From a checkpoint of a small transformer trained on Wikipedia.
Size: width 384, 6 heads of 64.
Architecture: RMSNorm before each block, rotary positions, untied embeddings, normalized queries and keys, capped logits.
Training: a variant of Muon for these matrices, 266M tokens, 4133 steps.
MLP neurons of a small language model. Each row is named by its layer, matrix (down: output weights) and neuron, and shows model dimensions 16-111. Each number is 128 + 24 x the weight over its row's rms, rounded and kept within 0 to 255. Numbers have three digits each. A neuron's up and down rows have the sign that makes its largest values positive.
A block is one neuron, or neurons of one layer that tend to fire together. Before each block is what it responds to, as a language model described it from the Wikipedia text at the highest values.

En dash between two numbers in match scores in sports result tables, like 2–3 or 1–1; weaker, scattered hits on mid-word fragments (o in oak, am in mammals).
L3.down380:117150111086170111156142135118167152093120148091119136051135129108140133103135144113175087118172147164092127097121125144126118095159150095097103121131092158168131134161112098119160163140110165163116138138148120138131162101151106085113156167104132173131139152144151121170122114119105171120

Commas right after a sentence-initial subject noun phrase or opening phrase, before an appositive or "including/such as" insert, e.g. "The English trustees, including", "Some scholars, such as".
L7.down233:124097166137138132146120103128106125110123156100127085114098114137056116127098136150132128141142153138116122156100128120147122124133144133079094134153149129108156145097109114145110109137154122120141118094119115131134122092126113088132131105184129104094198117193108139127143128136111139060
L7.down295:144132108122139107098146129138103097136094134175131151186077118125113168141086123138134132133115117079105147076139119136084120160123115127138136135157135136109144120171140116101161073134121125130150165114095131125129087124124107126161145114104102134120102159110125113154170142129154154160
L7.down429:114101151147140124075098168135136181132091180117152134134098137104152117112146107104135081144137168157106135157082108135131102123122159182110118155100150118097121122118144128167148121131100114112139131087124106101178138121129127119120108111142124093120183128119098170072134106105078117115
L7.down441:124141156106125082142117190132130118105156141078108122114132147165160101098080148118108094124135086160198110170134107118138130119135146094183125075112125128139103136098175128106166162130124095133165103126118128100126084117151135096140139125099148124147119119126106138159159131101161136147
L7.down695:166118138112118129137125117074112150125062135118135116086175119103145121083152136133144111090172114129132124134148101132127137139173170128139112135096116123148087179125090105122094141127124116143105131148137122121096124109088103115160097154140143131114128137095123086130154113107119143153
L7.down801:100125125132130105124181104096119131113102095112114102187139160143127128112108098133096097104086131085081120147117145130091146141172131191168123103106118117149079089130095080143090144140124154136129128157114123118116139124128134108108112156150142132140091126158146142130091120131097122127
L7.down951:156110111142102151085125149121120171116135147142123122125137118128103065131108100152106127126092167120132140133129130151133153164155146173136143145124146131176120129157114155127169090124118140112114076143115137126087103160110130150086176154143139165098119126089144133133127135128093111099
L7.down987:141134123114055097120115150144152097131179133128148128119079115099141126127120135084113133160119096139155145132131096113173139132131124125142116136125106123135079160096139112133133117152143143148113127160149159161135144141155103131126117113116186161129093116145168120119104120074150112160

Suffixes and symbols right after a numeral, mostly ordinals like 3rd, 1st, 19th, also % or 7-inch; weaker on table-cell tokens.
L3.down480:105170120112102122142148123093119120125141127113194120119132136119118130093151101096142127105118144103126099120108167133117159121108136128134121144153123126108101111146164097138129143129107152118134107139141076174098132133094139174119133147147119112139111177135174114179144136106140114096

The token in, as a preposition before years or phrases (in 1973, in some cases) and as a word-start (input, insist, inequalities).
L3.down244:141138181121180120104102105146106131113160095105165115116074167101138101143113119145092143106150152145123077126159113129152107147162145102135113155154123116135159118171167110103165175119142135151102112100139146120081120167086111146148111138151125137099152125139140120123151108171116119140

Mostly "in" (also on, of, from) right after an event verb or name in biographical and historical prose, introducing where or when: played in the UEFA, approved in December 2016.
L9.down17:117106103118115123105114128150136153124144138142086066104143135132138125127142128131132126152110093070132112118149122153104153123143111086109162093122165164120135161145132109102143135135093132086114118118140153115138102140147154106113133122125149127119117119118089127052112177142110091133
L9.down53:117147115124106103128107152108104113135148132150121122143106133111117100124131146086125094107146154136137110114129122122168137152164086116140101111160122153130125090151146145176107171121101121150107117176093120147156108131132115134073147115154160140126124112145143113101148110135159136139
L9.down149:162154124146174157085143103113134135149145137092126147157160086174077111122145129140132140129150098140167138167109125151120142146143106101101110125106121139099130121165143102122126112113104083158123133167142141097114085093141123132162138193111110127140129160126180143144136130120105171142
L9.down152:127129123109130157128122155115124135162134111117138134168077127103158109099140112149131146120170132161157139122132087141153109180172114125145124095119130140123113152141129145150074110132112098140111150133065086149111137129118111127135123120136116116163135105113182144100125121160122129139
L9.down267:147114135147075144132166114090075133153132145155158068116142133119140154141144123126118102110145092118123177103097102141132112171152143112101096117099138129124135147160123136195160121151142101123106125161121107143112068121102100138100115114142103156101118133113152156158073153142108126142
L9.down274:115115130151173104099118124092139151124164173129156114168099114098097145122137150130158144121086140117128157142137150158111165122090131124101132113190101110151144126125139142140116137115113139138088178117090089125158108123109084085155127165119114150140130112132135093102133143146128107116
L9.down740:102131091162131138144148153125139135140137109086104157150185147140108091112133141130146139117107162148145135129139155117099114108128124159139128149119135123136124124102137144134154083222146110117089110097107124133114152100139091124115080145147129162201109147099115123110161129097120158198
L9.down747:174111109111161142181141157113063107127113114169077126141112122109140109150139179142125135117165139142144117160147140148083100157147181089100115139107144129109133162142117117143154123130084138145148158172120129140141147119149133139150164143161139083137145127097138117156120160145149131107

Final word pieces that complete multi-token proper names, mostly surnames and places in lists, tables or bios, e.g. Mar-sh, Camp-ion, Mother-well.
L7.down506:103095103167138125110139155139110168176139115104097121143129068099104090085137149108122146162142160133177128140149136166119165105127099138149141114126151125097141136131104080136154102147110147143144123110146118138118098144103136159127089149155106113153096133081212102108109100117131101102
L7.down555:121112128117108166100145125115142115121153128124111116084141116142096099113144157175138143131110102151131111127112122149161150124117146134145082126138158098117134140132128138116121108112123138107148144109150161070138140159133098061117105126138107105192126110123246151103125151106118103118
L7.down704:175157147131142126153136132129163122121153119110099123083163134129160123102116107123099154135125118192140185153096128108133114138139115140164131114108121145156134138095100132109128099103086083167157103109115137109144141117131096119103100113131167114123121152120158131135119124140151113116
L7.down737:106154139134129106126186144127140149150145129112128097145151097097127159152150136068097141132098128136125170168122136140109108132105137149179151134138119112152094100114109116139151124176097092143126118108121120127169114143134101158147122159171145131124097145094156153126138139109142114094
L7.down789:170113124137166132091124104167158099145114095156108126102178118125133136116133123086146138109092123124137101144141129138138108136126182149152098127123104126149064139141132132107080142139167110100108060124167120120142124163123124118137134130145111092154127156176193129117120181140116124125
L7.down822:150137134099180156097121147089182112148145074111133119032114111122116105100147139149129113090141135126176160136141124152137110121129124092137108157124112149113162106155096121139114125141138127174138088138148105137149121143088127139149068110147122115138127154097127169139142153113138126149
L7.down955:161223120116122127109146141084163158109109119121137111130127171163155124115137111125119094111082101100135137096130103119165142148085156153157147114113161135110106114119099110125149163118125132112142123118146174139126119144129123119141174091151077119129163159138218155138120123084124108129
L7.down975:175118094171151110111156148099133126121125161134140103151110146150103145158150123104123138122099115137170138142132131142165128123101134121162134110103146127110133144133119120124137117138126085156122120142148139168101143141121121130157143103133115066144108102099102170129135119184148152121

Final word pieces that complete a split proper name, mostly surnames, first names or place names, such as Bryan-t, Barr-y, John-son; also occasionally him/who right after a name.
L3.down479:104129136165140102121141140099150066120115129138141201133094126128100114144124121149112149130107157137109136121146154164152102168093115131169124101114122139121154116160118102134120135117129160129105121102112138111135138160114110129158143150156133121140097083089200137174135088110116115204

Prepositions such as in, as, to, and on that begin a new phrase right after a verb, comma or noun, e.g. explained in, ", as well as", "According to".
L7.down205:157132131110122207091138104145118136123166131094128139131108129157101098105121088139151081163177117132120128134128130162165133133119173127119103144148147087175194116102124135123076146074129094114088111147129156155084114084121132116139132136154157106115067121138137156058135136162146167148
L7.down235:159152135131112158120136139165147131102101105143148076141127132180091129112160149083130096113137115085140087117089084102103132168117138123102108156155155143166138096137130137104107094131051106106130134156124126110122117116152131133116115136106126065118072113153153131132125133138148129121
L7.down268:115165127122137092135150095130140134093109127106130168113139103150158101098097098159147108113144134168098114110110140145133114163094090109137121111131124111138172130165120125126117110138132102115125156116156115147103110124129139122087109135139186122154148145135181102130127138167123160093
L7.down275:116126142136160143093164130155184121106114127143084125103136169133079158119149182137128127136164145151111105096108131137110118155158097146167118072116109149129127086110132164154111134140141118117123137076154100136111153133164159076082110155148142114180138123138159118120141126127122125104
L7.down592:159086126116127144126087121107124137134113086100091077093096154107144132147158113116131124130117106098100154161120096142156124106118134132149154133115150126104097141138106146053156071084147152128105127126177124164151139141104124124112162109150126102140134145134123122131080115139121156145
L7.down631:138167116126161111161130119134090139130137103122116113163134119125095129114131147131134127090126140149151158158114120140127122138125135111100138122163163122102072128128170124137132106144102149155121138105086097122111118149140124124148120118135143159107101130143130117164080080103147160138
L7.down640:102153131120132161138141163101149166149133137105140131118149089195077141089115105143135117087123150086118131154175112094127103112131104089179144103097123163160171161133106121094123177150141132130092130136098140112144117125082113140137113122086138156115128102147144114105125105170130102109
L7.down862:131120146135147152118118148156126130131149107145123148117142150116129113098145153152102096101129090116117099117125176171142145129163103130180158162123140119162189148143151135142129090127084100129127120191111125139112113090093143092105094126137125097142119132132171123095129089111141152130

Last digit of a year or ordinal naming an event, like the 2018 Asian Games or 1978–79 season; also "the"/"of" before such nouns.
L9.down70:118132167145154147129111160120125126129125119108152109177112117118157136179138121129142095155135137088163129150098126168135073118122111094117137110128185142117097174130141114137169112128115134147149121151132130115204107092129101115164127104181155138129130136121166120133117125151145131129
L9.down84:161140143093114144153122159090108145105133137089097106183129153098110086154155156111151112118152151106120151094158121181132087162111118120142124128136149168165135115114159122101105109119151151147124103108072149144167122151120129130114130157139123102133091134139133099122148146101131110128
L9.down183:131135146143116112134151110096161123139140126134134162108101138143098074164167136161161092144109174120155112129140137152134138148095098127137134114148129138095117150107162154144132092118133104093128124150085188117124109140107112125125113134093128111098153095109125130113184154142140127085
L9.down232:095124143159107107118133130147141119128132140136127119099103108141168169144105140104145109148132062123153102108124144123121145116104145134160144153142107161091106142109126088089147104087083158176152070137110137148105148155093118149097082124126119162127119131114102183137157119153131122133
L9.down245:083131134112112172098112123118088096127085103126127101145127128147089113135165136113125122135094138104101081106149127101098129124151117146093104114106157124128121168144095119115133119136114124111134102127138102133158115145120113111162111125125136166124164121127124137198133123127110142121
L9.down367:101119127137144118072164146110131163149111114106124110134070131126169101164163142099130122112105166125163109108145148116170116132159092124109136143141166113105139138068143111108168090141101209157147151098141080157143141154199131115097104101112135159157142177076116097158172171143162112117
L9.down500:125112150102143120131131137144136135152141126130102147135152102161177105109089067148146124133103138144119164160070151148097100135115122111112147137145110147129144189123131137092121123131130100113160115121095109138127168153140142168104103107117131150126158112119149139137123153133127168166
L9.down525:113116128139151171117120132132096103069154110098084090111152075116194100134145137129127179101098136100112091115138098139132117156109155110077135105136132127115110154121117111122109149141134119113156157133122129094142130106162125183120123123132150130100116155150092109143155132163144101159

The last digit of a four-digit year, especially season ranges in sports and filmography tables, as in 196|1–62, 198|8–89, 200|6; weaker on other numbers and "century".
L7.down57:134154171107098093129123114140142103140160101061114136134123137122085148124123091090097107132153094144127117133123148096146088099117141124133161135124155152146136134154143161069130135120111148133126120142105141121131112187135096160091133122150147105162073143095154159089128127158118146121
L7.down78:116151111100108099156135139155125183131112113112104128122130101084156094095152162136175126121159160106090139134079136134103135131133152125143144143154135163167118097123114162149161133090122149121099056126144138147121128123073111101147108129152098111103140119111105067137115117146130127150
L7.down89:183147149093140125149108132128121138141114154143116140115161142144166151114137130130163139153138122103117118106144136149147138111140133112115150156168117086072100147135172109142161099106117116127120120145157181098103134127133111141138110129067090119158098128135171121094152110104124113144
L7.down218:119144120127134144127127118151105116158159102116105176121120082136171093095165102114177101115150133112155119097100136139147118123107114106156169140110132156129105166140149100108157104086153149141115131130146117144137137156136135099094128126130144138139098159177127152123130136127145133134
L7.down422:153132139127146131135102139094076094129140126153112103110112166133158155131162127144155111103114146129100103125077117124113158123108140127127129116161111118096095165151126128126101135127103112145128143161102103119152153102146123102123102141146107098138094132115123116159119139170129096099
L7.down489:160141115130097126172139098125087137170175149139122194102110137160106115141116114173109140142120118121133144153134131093105125141137136127133118112190115111117089157133154129137114107134161137156112145154120106150127143125096091160149143133115137097129140157100131150138138127101141168131
L7.down698:159153110117104141116133129157154110109105178133151134171121139109146099142124098157166108096131119129113158157104134114121097165116121089096131147156180081159118137096125102141129087124146127145128122123169156153062150127105092153101111184159112083126154163134077135136129107121094119147
L7.down887:124104108092120157108137178179154117168141100110134119148137083158138159124142105125149101154096144093106117116143137114101119175128128125099116139153148126094124187132115121114159098100143114160130128138120170140144140156112103121116150124127141107171123136124160118108129146125128100156

Digit or space tokens just before a number's final digit, mostly in years, list indices and table rows, e.g. 19|9|3, 4|3, 20|2|3.
L9.down376:148145157105102118105133167133130102129121120124096143175104089121095120104130140116144148165120116097176121110169152128081172136150068104132127119134117124171121135128132152148103091116122124176096135151137118088134133133146157133112123130123089136081145111134138107154118135150107155064
L9.down551:078075124161163143143138152100124105119142152140102098111135153136157080161104157142152158133139173114146147101176116134139133116163163139143108133124119159130107100168133126146116101162112111164116105112120139125120098143198115122188129090184088108098135132119141105128113112166125129076
L9.down619:130162111079125113137138128166125118164134089126114130153110108081108119161111127129144150142130149135159123085114078140091122115129090118121118154090110096148118168114110117121114134106156057130129118163098136107113167159094137171130114144124128149117126155150135137106094103131142141119
L9.down666:167128091177153144147130132117129121136117166137132120119116105127085125123147149168145121109125102094118153116135147110146106188131077143156119102124124110153095158106147104117172156103112133100110107131105132136142095139141119156120154120098082114118139167128134138131117144125129081089
L9.down738:148144132113162132120128143132150155129146116133147122122162119113113098162118158154114139120151153158141132151104139100161114116124088154134157102098124162117153119108118057150118144120081138145116146145135137128169113162145088169100176181120095133105142116110133084110084150136160107101
L9.down755:101123088138127136150152151134095124142125156113153132101133117096107085115109128138154121158111125142101084150106143123118122156155136119118122107107148124082132117150111100113149141092111133175140095129159122098096089152126127130168094116097122138167135100136160151107093154133137126121
L9.down842:154124170101113120124132118082159132137118150147130146135150105100115132123104090144141153141149128145132104106106135097166147115117113128095159110150131123134122154124154094150109132131156138159109128124126103118143117159153138105102123106124087088124110176149216158143096106120156106127
L9.down936:127106109127196082123140146088122138146132115117143101137120139160133106144114155139088143147079161114126121127160115132113097151141146143094148152106129103107121162116147111172144129133093115141124120189122140111146156093148108151137089168139139154143091119109141120144136170155108137094

Commas right after a subject noun or name that open an aside before the main verb, e.g. "Handley, along with", "Skomantas, leader of", "the town, led by".
L9.down63:131106144103137151109134111107104098120119145137081136134099156175132069125068078148174145087101115153155125150120135137155133109132130128098132126124133121157131153127123107122122092107125132131147115159097107141167138127140082106148153134115128141128147144151160113136137135104144157136
L9.down426:096151134142097140109137089069135104144120117154119135155100166142113130109158109150164120163115170129125141164160158119142084117074134174096106094108107148125129149144124083093123119107126101123149144123130139156151140123184115093123118113186138087131106169130124147098136148138155158130
L9.down435:121150106141130115108142085133114126110134153087144116115118114119136100118093144097147122146113137117107135128127115142110153098094116131116121142136098130149145129139113147131176121138143134143150138096114127123111119109127102143119146081146154111130124148118255123143140130136111123108
L9.down466:142100120097109139112139101132157152109129081131078126164140105110124137128147142121151152166163091113153139119131117107121146120104139122105159211163128137112114162124073128114169128102080116145155124103147141146134147122108087163121170122132147086159147120125141124129174140084136156151
L9.down511:133125130138109088123117109145168142108120133107097162134121102106145166090118157125147084181151102123136089141109087111135120158132143112146143128106148077139140141154124174171167178155155171117134138118130092149132107107104130164102088139168154119134141100148228111159129118147089120122
L9.down611:133114104104162136142107152110104145130119127086144139128092108149118111096150159126157124113096077134162122140149134144102153116128126089156154163157137154105115122146141113143174134132106145119145153091128108133137177132107103131114155109132145142100077122092252136139126078097130119126
L9.down691:141101092103158139160098124127113146093162131099133112085140144126155095128118125100140128124116110096121144134124110122166159146153121176139162108099173135135118133098119140140068159141120104144111129102144120121120100127140109075113163113173143130159137132134114114135154121120162148093
L9.down714:132113148152126132119124112106115093165142132079128071115132139104114113126113122104097130126135104129136157089089089090158146122167144121110158122157130145138156126129107112147133138118159139114138175105106135119142152101102132127133136182151116150117166148164043098179174116124174140086

Interior digits of split numbers, mostly the 0 in years like 2008 or 2023 after the 2, also time colons and degree signs.
L7.down197:149124096137122116097124164143155182137127096158170101190172138101131143119161143089168151139144134137107138052147081102100130099117122126151144139137100132133116131115106089114135118118158088087132121123166100117134147130124082107080161149126158142108133103134159103153112164123110109149
L7.down248:109131127120117132125148147125133142141144122155147126103117148175132091122114109107114136143140155110118106129112137147107122160167130105126148108136096125086123107140199146134148112174150121152127101192156126123120126109113132138159166152154193146078113145175092161152069117120184127098
L7.down302:107152123128134123106155096148137143152107107143133095143120110154102078108138137133114133122106106115132144106120123138150122138085128127137102166104079118121156160151129102122134115161148133094127151127103102139154142147179121154119158121174077099170118100152120130133095129104130102121
L7.down466:169128135157103082104141105154173155158123134088100144133146139147115060127106110132172102169143132082141130128111126148150123124107133118154128150165087135135143112175116158143144106125102106153114102109130123116192134107082107133120108105123138189128118112113158099132147128096131151178
L7.down471:124134138151178133107106110104116152142113118137130181167186189153147102161138151124152103104145109148136144127168126076097123145179106103162140078077138113108159141132147139111141117111120109121114132127148134127149122118174152098114137159160154121140082136164121089101136110154123117064
L7.down517:125138125121107121121161151156133130162161108098115137139158136188132133114118098086151094132149151096088120143117167155110128142130119160146123163130137105121129135143119129111150142166152150102127136122148067094145171179088080121112138097112147147141153137153185108140158147131111091103
L7.down723:148082103109151130152100139121153152144166126119160163160134140118114146137095095137166111112183127156155130150145157112143123091163134095149120114122129140152117094131147161153104175131140123081112104147114131157131129123132128097126099108154114137112185111113089145094103158119118114073
L7.down885:117101083138121123138141133118180131118116106184161129128133097106128139109144130149156137118170107138158145098082120122121080152122153145153130142109123087152171140111113092129135131128140112128118131116139087082166118156149100093135165122145139106117139133113218106082099116156097096094

Commas, closing quotes, dashes and parentheses that end a noun phrase or quotation mid-sentence, as in "...poetry"," claiming, an American politician, civic leader, or Richard Howe, 1st Earl.
L3.down494:157124108118100136144129099108133097150100166121113110169130158107146110133091181105110148160122157102157141132150122106150120179161154142171098135120115098170094062115124127125127119129108103140126120125109153107169089086135079128142133140129191116116088131142146100110158155082129112080

Word pieces completing proper names, mostly surnames and place names, such as Full-er, Fied-ler, Kimber-ley, Kidder-minster, Wigg-ins, in lists and tables.
L9.down50:103093134126135152056147060120152149135154146134128120114140102134149126143175145106132120096124156088144078127094102141144140137112138105135128125165077112131119130077117097143128140123143107156090115115125114103116094146114117108077137088131141095161068131098178107149160117126149155119
L9.down76:101110126088146149178145177099161117099093127106122167113128089139147127107124183107151096149121121137080097105106109108173155136154144142129099102108133150115101088133089146104145104126103121109116127121108128103133152161120150098129111092139104122158144129148149117128136160130152127134
L9.down92:135129067114130182103148142079161137150191159156075160145082133103103136096090157145130116117106177103123151126087106162122103113149126107102136112119125131124147128098132151078109138132144127114151076150090117102117111153121132150059090140127069105166154151142150122146099139133123136149
L9.down115:140119144118146130143085107088091102137128121154132150104120112146125123079111124154126119107104132133124154112163143117112121157137147122153154137151133120151124129100110182112165082137155131138122130143119120137143159157122096118127147122120097123145183141111229160134121101118123136156
L9.down212:124097113109142121181161134126151124129059099132183120105106109163073120127083133128117154091155121081151141130125123141163125104057113126117134098145135137168132143111114136149081136151126146129135135145113117114119126161151098136126123122135098139119152138089143098118160135152136139103
L9.down392:126094120134156104122116128127105108181129115117149142132123128078106079075171148116166124151096102104105125126140124151145135150116138157108172136134086146106144064130109171093135116117105147130162127110132136125167132153141114141115146115105113150191145096103180116153142121078101173138
L9.down683:092138145084142154153124119125148117118175108129165159136149155131157114142162095155134178132146142140140116077136174114147133109145148149128123186125098125123097120135165146161094120119101104129124143100113158122117129153178129154210091103120110155123166170133157107128105160123090162147
L9.down911:147128073133117157164125143123134135143134143116116120115139096130136106140120141076125144127096140104104133138134136106137116120141074077113150133137102135129116103125095127139137116122140125139081080116089153100118123108177151147127105086149079133114127145145156140100145186133119141088

Inner words of multiword institution or title names, often "of"/"for" after Institute/College/House, as in Institute for Advanced Study, World Series, Best.
L7.down93:116098103166130123154110130152087099087127115108098115102174072126126112109147076127108128144146124131122174147109130171135116144135169108157143157100146079106172147126131112133136129171117104121094111091115171110099098095103111142142114137114110137131137131121177140152113134147163134136
L7.down118:085101132141171102117105173099113104134150110106158135128133125135167123112085123122093137128129105140121110104105160124136152128118130110121084136120114117167108173153137128103107139110125154116151157079178067155122124162128104133150155129118142101104180175113151105148138143148157113125
L7.down263:157102135144130120128132147099150130093164129084080137127155111111169121142148061100138102116110132095144156093166132128138158070145159138100109117128107122090096134138123126118156148147122141135166080141155131158152120119128152118144146116100126130124116126120146117167150112127135166144
L7.down322:124147126165109130171100126111120141112141123134105101170140109130104129152112114085050100150146130147109132154148074095135131121170120131105098115107157142127173132136180132098166122096100114142113130112153146150132110150118136138118100148153147109119185127110125138158153150110137165130
L7.down473:129109182134156142095145140113136150098123152187128098124136113111148117112158126112118141126080171095103105149121147157092173108159168130120152155110117122141120148129143075136130123124130131122155089136101115165143106138101140098087148119103149082097137159102134114112095087096130157107
L7.down507:090110188106114132159128141116124088111131153079128106169114152168146139142148158117135157108095159110125094101106117121162103145118147157163133081140141122144152132149173093140134145143121157122101147143114129097104150117136126172092130105134136110148119120171119110106139130115120152147
L7.down793:088130119155119143129115111137119159109119136142129156097142099075155110143124116139100155133162104125112115098123115135126123142120123108155163152125118109121144145161130090116111122109176112094128175126135093122162107140134131116142146108125090122089138131157149136103101113157124112100
L7.down902:105114147142115145105120121089165096124129117113110122197125058125121128123111151142123136146135137141127147139112178169154150138090140166102081121136125175114132141146130098142120159073120141106107141140168128118128115065137113105112135154152118087143116084132103118132175144135158120157